Part of a small language model's weights: 5 heads of 32 (1 for keys and values).
MLP neurons of a small language model. Each row is named by its layer, matrix (gate and up: input weights; down: output weights) and neuron, and shows model dimensions 48-111. Each number is 128 + 24 x the weight over its row's rms, rounded and kept within 0 to 255. A neuron's up and down rows have the sign that makes its largest values positive.
Before each neuron's rows, "fires on" lists the tokens most often at its 100 highest values on Wikipedia text that the model never trained on.

fires on: " and", ",", ":", " De", " de", ";"
L5.gate534 [116 155 114 120 165 108 108 135 113 128 152 123 126 104 103 151 120 127 143 134 113 133 154 130  81 136  84 138  93 102 131 109 136 146  87 126 126 105 166 127 125 106  96 148 166 101  99 111  89 139 160 122 138 131 131 153 129 124 127 143 127 154 203 177]
L5.up534 [ 91 143 114 132 127 120 118 125 110  95 102 112  91 137 117 165 113 107 148  86  85 107 102 111 141 168 145 127  94 117 146 124  88 123 149 114 118 118 135 178 153  80 102 139  99  87 140  85  68 146 109 182 133 126 113 155 151 109  82 137 106 160 143  82]
L5.down534 [140 151 145 212 123 105 114 127 151 158 110 106  87 133 149 143 120  71 191 109  64  97 149 147 125 134 104 118 140 104 100  87 100 142 146 157 105 118 126 109  80 116 132 123 117 112 118  67 108  95 124 155 124 152 162 175 107 123 132 165 120 133 121 111]

fires on: "\n", " continu", "lic", "ct", "udi", "il"
L3.gate45 [146 126 154 153 128  86 154 139 112 133  97  87 135 145 132 164 104 122 132  81 151 139 140 107 155 125 146 100 116  90 136 111 121 126 109 163 114 131 148 141 114 136 124 147 151 141  94 128 164 159 118 130 178 126 125 162 132 143 131 124 121 181 179 137]
L3.up45 [ 92 127  97 154 148 140  97 123 114 188 107 118 122 144 141 125 145  94 130 151 193 140 114 128 168 114 159 161 145 122 174 131 103 129 118 144 167  84 141 149 140 116 115 118 124 137 144 140  71 133 172  90 104 126  87 124 134  91 131  98 157 116 112 116]
L3.down45 [153 116 122 125 128 121 150 128  79 119 140 120 126 162 168 137  97 106 147 109 163 113  98 132 142 110 150 134 127  96 158 144 103 134 142 103 163  90 174 153 152 105 115 139 131 149 126 172  96 103 151 130 144 143 144 123 115 135 151 177 164 150 170 118]

fires on: "s", "u"
L9.gate569 [141 125 130  76 114 121 107 166 124 131 132 102  94 140 117 128 132  90 188 153 136  89 137 140 141 113 154 135 112  75  93 108 135 122 155 130 132  91 110 163 124 149 126 147 164 107 117 139 133 147 101 115 149 145 131 140 176 173 121 126 109 114  81 126]
L9.up569 [139 133 112 140 105 115 141 129 124 119 153 117 126 122 145 120 138 170 144 158 152 143 119  76 102 123 117 120  90 159 132 156 118 102 144 118 121 121 119 108 134  89 155 112  88 131 125 144 145 116  96 117 101 131 149  79 122 137 108  83 108  96 164 118]
L9.down569 [150 135 116 107 164 100 117 165 116 155 139 147 137 169 118  99 164  71  88 107 127 126 138 153 126  99 147 110 144  81 141 108 140 151  97 108 138 127 104  87 162 112 149 113 135  95 117 152 150  99 135 144 137 148  94 126 130 116 116 142 144 131 105 195]

fires on: " 18", "History", " original", " September", "ach"
L5.gate234 [154 120 129 147 108 122 140 125 165 148 115  98 153 164 148 100 140 136 104 113 139 151 156 140 124 108 118 174 122 147 147 145 102 108 130  97 128 136 134 160 107 123 150 141  70 126  83 179  96 110 129  98 108 108  91 108 133  72 136 105 173  96 152 140]
L5.up234 [140  99 112 152 111 110 125 156 175 109 109 101 161 128  91 131 148 144 132 177 116 175 114 147  71 129 119 138 123 144 110 124  69 111 162 137 139  84 165 103 132 122 136 139 156 101 119 119 102 137 150 167 126 128 125 122 137 141 137 152  95 111 155 138]
L5.down234 [142 119 124  85  82 119 122 122 127 119  98 140 131 129 112  83 119 147 119 121 137  88 106 128 148 129 125 125 141  99 116 152 160  80 148 114 112 124  84 100 163 127 122 107 137 101 141 132 120 214 125  85 122 110 107 119 147 164 133 173  95 126 117 118]

fires on: " had", " has", " have"
L9.gate163 [129 140  82 134 109 115 113 104 135 153  93 120 157 129 148  97 173 109 173 131 147  99 141 163 134 138 126 144 159 126 137 122 149  53 109 130 115 123 113 145 131 150 145 123 174 103  89 128 134 158 114 126 151 164 196  79 104 125  97 145 177 131 192 151]
L9.up163 [153  90 151 114 147 147 149 133 148 180 133 129 164  98 158 146 113 145 111 152  95 167 125 169 166 137 131 118 132 145 142 122  86 147 113  89 122 139 156 137 151 110 115 114 117 105 119 149 172 107 164 152 161 112 143 159 137 127 105 126 127 108 119 115]
L9.down163 [151 106 145 140 110 143 172 130 104 149 118 133 112 146  94 156 159 150 116 115 135 128 128 106 119 126 117  99 151  85 127 129  99 138 139 187 159 124 130 121 120 132 166 112 181 126 162 108  90 137 118 100  67 157 139 113 138 135 143 128 127 166 106 197]

fires on: ",", " and", " to", "tra", "ation", "ical"
L6.gate42 [ 89 133 123 145 168 108 157 119 106 151 140  82 106  83 114 153 126 151 124 150  90 140 165  78 123 159 120 135 108 116 130 144  98 127 126 140  95 103 126 131 141 112 140 106 130 120 117 118 122 164 141 122 142 129  98 114 115 133 135 129 113 116 151 163]
L6.up42 [130 147  77 172 137 132  91 125 142  78  86 106 112 104 113 115 135  98 146 122  89 146 152 110 116 130 102 115  71 117 155 110 114 116 136 138 122 106 121 118 111 108  94 140  80 113 136 161 116 120 124 136 112 156 173 129 103 121 104 146 105 145 143 102]
L6.down42 [167 119 161 136 118 110 127 145  92 126 121 146 186 155 127 139  87  82 133  57 106 132  99 121 196  83 162 125 126 124 116  86 123 110 143 110 116  89 144 138 135 140 160 107 149 143 126 134 143 135 109 153 125 116 156  94  86 108 119 133 138 153 115 142]

fires on: " ", "ship"
L3.gate246 [123 112 156 106 128 136 134 119 155 123 146 179 125 128 177  87  96 127 105 166 138  94 131 140 135 158  98 121 136 123  72 128 154 127 151 146 124 155 132 139 113 165 106 162 131 105 130 120  85 104  99 122 118 110 149  57 146 129 112 125 124  96 119 118]
L3.up246 [125 172 104 118 151 132 112 145 124 172  88 103 130 117 135 109 131 111 150 141 121 127 142  54  96 138  98  97 150 123 119 142 114 133 119  77 145 135 183 149 122 169 153 130 161 141 107 136 145 111 104 111 162 142 150 130 131 136 140 131 144 113 144  91]
L3.down246 [128 138 144  73  92 137  96 112 101 195 135 101 146 128 161 135 104  99 168 144 140 127 117  68 110 126  93 130 113 122 145 203 119 102 134 118 129 152 119 156  87 141 122 129 142 109 142 142  87  88 127 135 149 116  93 117 171 168 148 140 146 110 127 117]

fires on: "u"
L8.gate38 [137 160 145 114 126 115 131 138 138 154 155 136 110 140 114 137 142 109 187 121 136 114  67 102 142  75 131 145 139  84 115 171 119 109 111 163 128 104  82  94 121 121 167 121 155 136 154 149 118 129  92  71 191 143 135 162 109 147 138 143 148 170 105 131]
L8.up38 [123 118 127 144 151 153 126 127 134 117 119 111  89 104 122 117 125 131 104 132 137 112 142 145 135  63  88  84  97 115 137 142 121 152 153 131 120 137 122 178 114 158 166 181  96 100 125 133 116 143 119 115 126 155 137 103 129 141 122  85  95 133 117 182]
L8.down38 [125 133 174 113 179 105 126 131 110 108 123 157 102 160  91 105 158 140 166 108 146 115 107 126  98 145 141 153  70 121 143 151  49 151 129 119 106  98 120 125  79 133 138 117  71 145 135 136  77 125 160  95 110 163 112 144 108 124  93 174 131 146 121 151]

fires on: "u", "M", "ra", "ma"
L3.gate263 [124  94 165 143 132 139 118 101 152 120 116 143 135 142 118 118 112 117 137 154 135 142 125 149 119  77 122 133 149  95  86 113 155  85 127 162  98 152 153 149 144 126 109 155  99 143  92 155 110 138 104 100 198 121 116 117 147 133  89  90 145 154 162 141]
L3.up263 [141 138 149 156 121 153 167 158 141 112 111 147 112 150 108 122 138 103 170 100 118 133 113 162 115  84 124 115 127 105 124 155  96 106 133 175 107 105 144 112  73 156 177 162 135 157 121 147 139 116 133  96 127 147 104 170 130  95 128 145 127 121 111 103]
L3.down263 [139 160 135 155 124 135 137 137 131 177 116 127 116 149 111 119 161 107 116 120 121 132 108 105 160 136 130 104  91  92 137 180 121 134 104 142 110  71 176 136 136  69 171 148  94 141 134 127 125 128 162 117 128 171 141 131  76 127 159 149 107 104 119 127]

fires on: "u", "a", "ul", "i", "s"
L8.gate361 [127 129  95 127 151 122 117 116  88 142 111 120 143 144 143 112 144 108 121  85 127 133 132 139 116 149  86 117 141  92 110 125 115 158 122 151 149 140  98 126 168 130  70 110 162 113 103  98 117 108 100  93 165  97 143 129 106 103 135 161 135 137 131 149]
L8.up361 [168 154 147 162 175 136 107  99 156 181 117 121 173 156 134 119 166  98 127 133 115 127 112 182 116 117 147 117 123 139 134 177  73 154 157 158 171 121 120 122 126  92 148 117 137 111 157 129 128 138  82  88 114 124 121 132  93 121 122 104 124 113  91 124]
L8.down361 [162 103 152 149 131 164 145 123 147 163 137 159 138 154 120 117 132 117 135 150 133 121 140 141 140  82 158 158  88 116 153 159 100 106 150  97  93 128 151 121 114 142 204 127  75 131 106 153  95 151 158 128 108 160 124 143 109 140 121 114 159  94 125  95]

fires on: " Mi", " to", "\n", "After", "min", "mu"
L3.gate216 [126 113 104 133 128 120 193 133  94 130 144 120 151 141 185 111 110 139 147  85 135 100 123 102 130  89 126 143 150 104 113 150 136  94 127 150  95 144 136 140 130  69 134 112 124 158 124 137 120 139 193 130 160 134 160 139 114 102 105 128 137  95 164 141]
L3.up216 [172  62 105 110 129 159 136 142 140 107 115 117 130 120 149  66  93 139 167 137 131 108 145 143 148 143 155 143 145  97 159 104 187 122 161 131 105 128 148 129 133 115 123 138 119 106 120 116 147 145 116  72 115 120 154 133 121 118 109 155 156 132 122 125]
L3.down216 [143 115 104 123 127 176 147 177 183 149 134 130 123 151  98 144 127  91 116 111 115 113 106 114 168 132 138 118 144 134 145 117 144  93 120 136 185  82 133 105 148 121 182 144 159 118 105 148 136 144  91 103 163 137 132 156 135 115 125 145 117 148 116 151]

fires on: " ", "f", " in"
L9.gate524 [154 134 158 126 124 135 120 124 162 147 110 150 153  97 113 125  92 151 152 178 138 117 147 154 132 150 134 108 133 136  67 140 144 116 157 171 111  90 136 171 133 106 160 153  80 137  84 169 128  94 114 135 174 136 160 132 143 151 116 128 115 125 154 115]
L9.up524 [110 118 143 129 167 136 125 122 113 144  85 119 142 155 155 104 151 157 148 116 129 114 113 159 105  99 104  78 105 157 117 122  85  88 115 134 135 143 102 111 144 137 105 129 162 117 126  98 123 110 125 131 188 141 110 139 153 132 104 124 140 157 127 137]
L9.down524 [110 103 119 112 105 135 175 113 138 198  82 127 164 118 141 123 164 111 136 126 127 135 154 133 126  80 141 137 123 138 107 143 124 111 168 184 138 151  73 128 122 109 155 142 178 110 163 120 152 124 168 144 142 154 111 132 119 180 125 135 128 139 146 104]

fires on: "tor", "ur", "u", "or", "al"
L5.gate87 [135 122 115 156 125 136 120 148 112  98 129 135 114 126 170 130 156  93 132 104 121  80 125 153 107 109 122 152 128 119 115 149 129 164 131 136 138 110 100 144 173 124 131 142  82  82 107 127 156 145 128 152 176 128 115 132 117  95 124 175 154 182 151 151]
L5.up87 [138 127 130 114 116 106 143 135 146 105  71 130 134 186 133 156 142 108 134 111 143 158 114 123 127  99 114 140 126 137 132 134 168 101 161 120  97 103 127 178 125 136 159 103 124 107 153  90  98 115 141 136 158 136 112 112 153 138 148 116  62 153 115 117]
L5.down87 [110 161 131 112 154 122 130 112 115  96 118 107 141 162 164 117 166 145 131 103 140 133 140 135  89 103 119 103 157 135 145 167  82 159 166 151 149 113 128 142 124  97 186 110 140  85 144 112 100 111 128  91 156 124 114 157  96 119 122 138 140 140 120 114]

fires on: "u", "un", "ul", "e"
L3.gate271 [131 146 121 118 146 110 125 184 150 147 106 102 134 111 140 127 135 142 156 106  94 112 174 114 201 104 140 136 149  88  82 141  88 121 100 165 148 107 103 123 157 125 151 160 135 137  97 119 118 138 114 128 167 151 140 141 129 147 140 174 117 158 152 133]
L3.up271 [125 102  90 148 114 165 130 127 128 108 123 118 137 152 123 133 113 117 101 102 120 110 139 121 140 133 123 125 179 119 101 148 116 157 151  83 125  90 141 121 159 144 129 142 147  88 115 160  71 115 120 166  94 177 113 107 115 155 121 136 104 144  97 126]
L3.down271 [103 149 116 177 146 136 139 109  95 137 111 130 129 125 104 121 128 134 100 147 143 124  94  75 100 116 135 135 127  93 147 153 155 141 146 115 138 105 146 141 136 103 143  90 185 139 142 128 119 118 124 144  96 148 122 132 119 118 113 129 126 100  80 128]

fires on: "lic", "et", "il", "ed", "ion", "al"
L5.gate334 [142  97 139 100 113 112 178 120  92 146  93  76 126  87 141 118 112 155 167  90 156 101 109  92 138 133 130 118 113 121 130 125 132  91 148 194 102 137 137 125 131 146 130 129 105 108 133 145 160  90 149 108 128  86 143 129 140 133  85 120 168 133 151 132]
L5.up334 [152 133 158 162 122 141 141 136 156 175 130 125 153 107 159 117  79  97 166 142 118 144 143  92 103 119 147 140 109 133 136 172 129 124 128 148 187 117 144 116 150  99 122 104 110 115 144 102  93 130 142 121  98 172 143 132 147  85 148 141 137 141 134 119]
L5.down334 [ 86 128 147  93 116 180 113 135 128 126 117 161 110 154 133 112 120 147 153 155 185 134  88 135 139 119 116 171 106 121 110 156 120 137 169 132 140 126  97 110 109  89 124 136 134 122 146  88 139 124 137 100 113 138 165 139 127  89 134 149 120 130  97 124]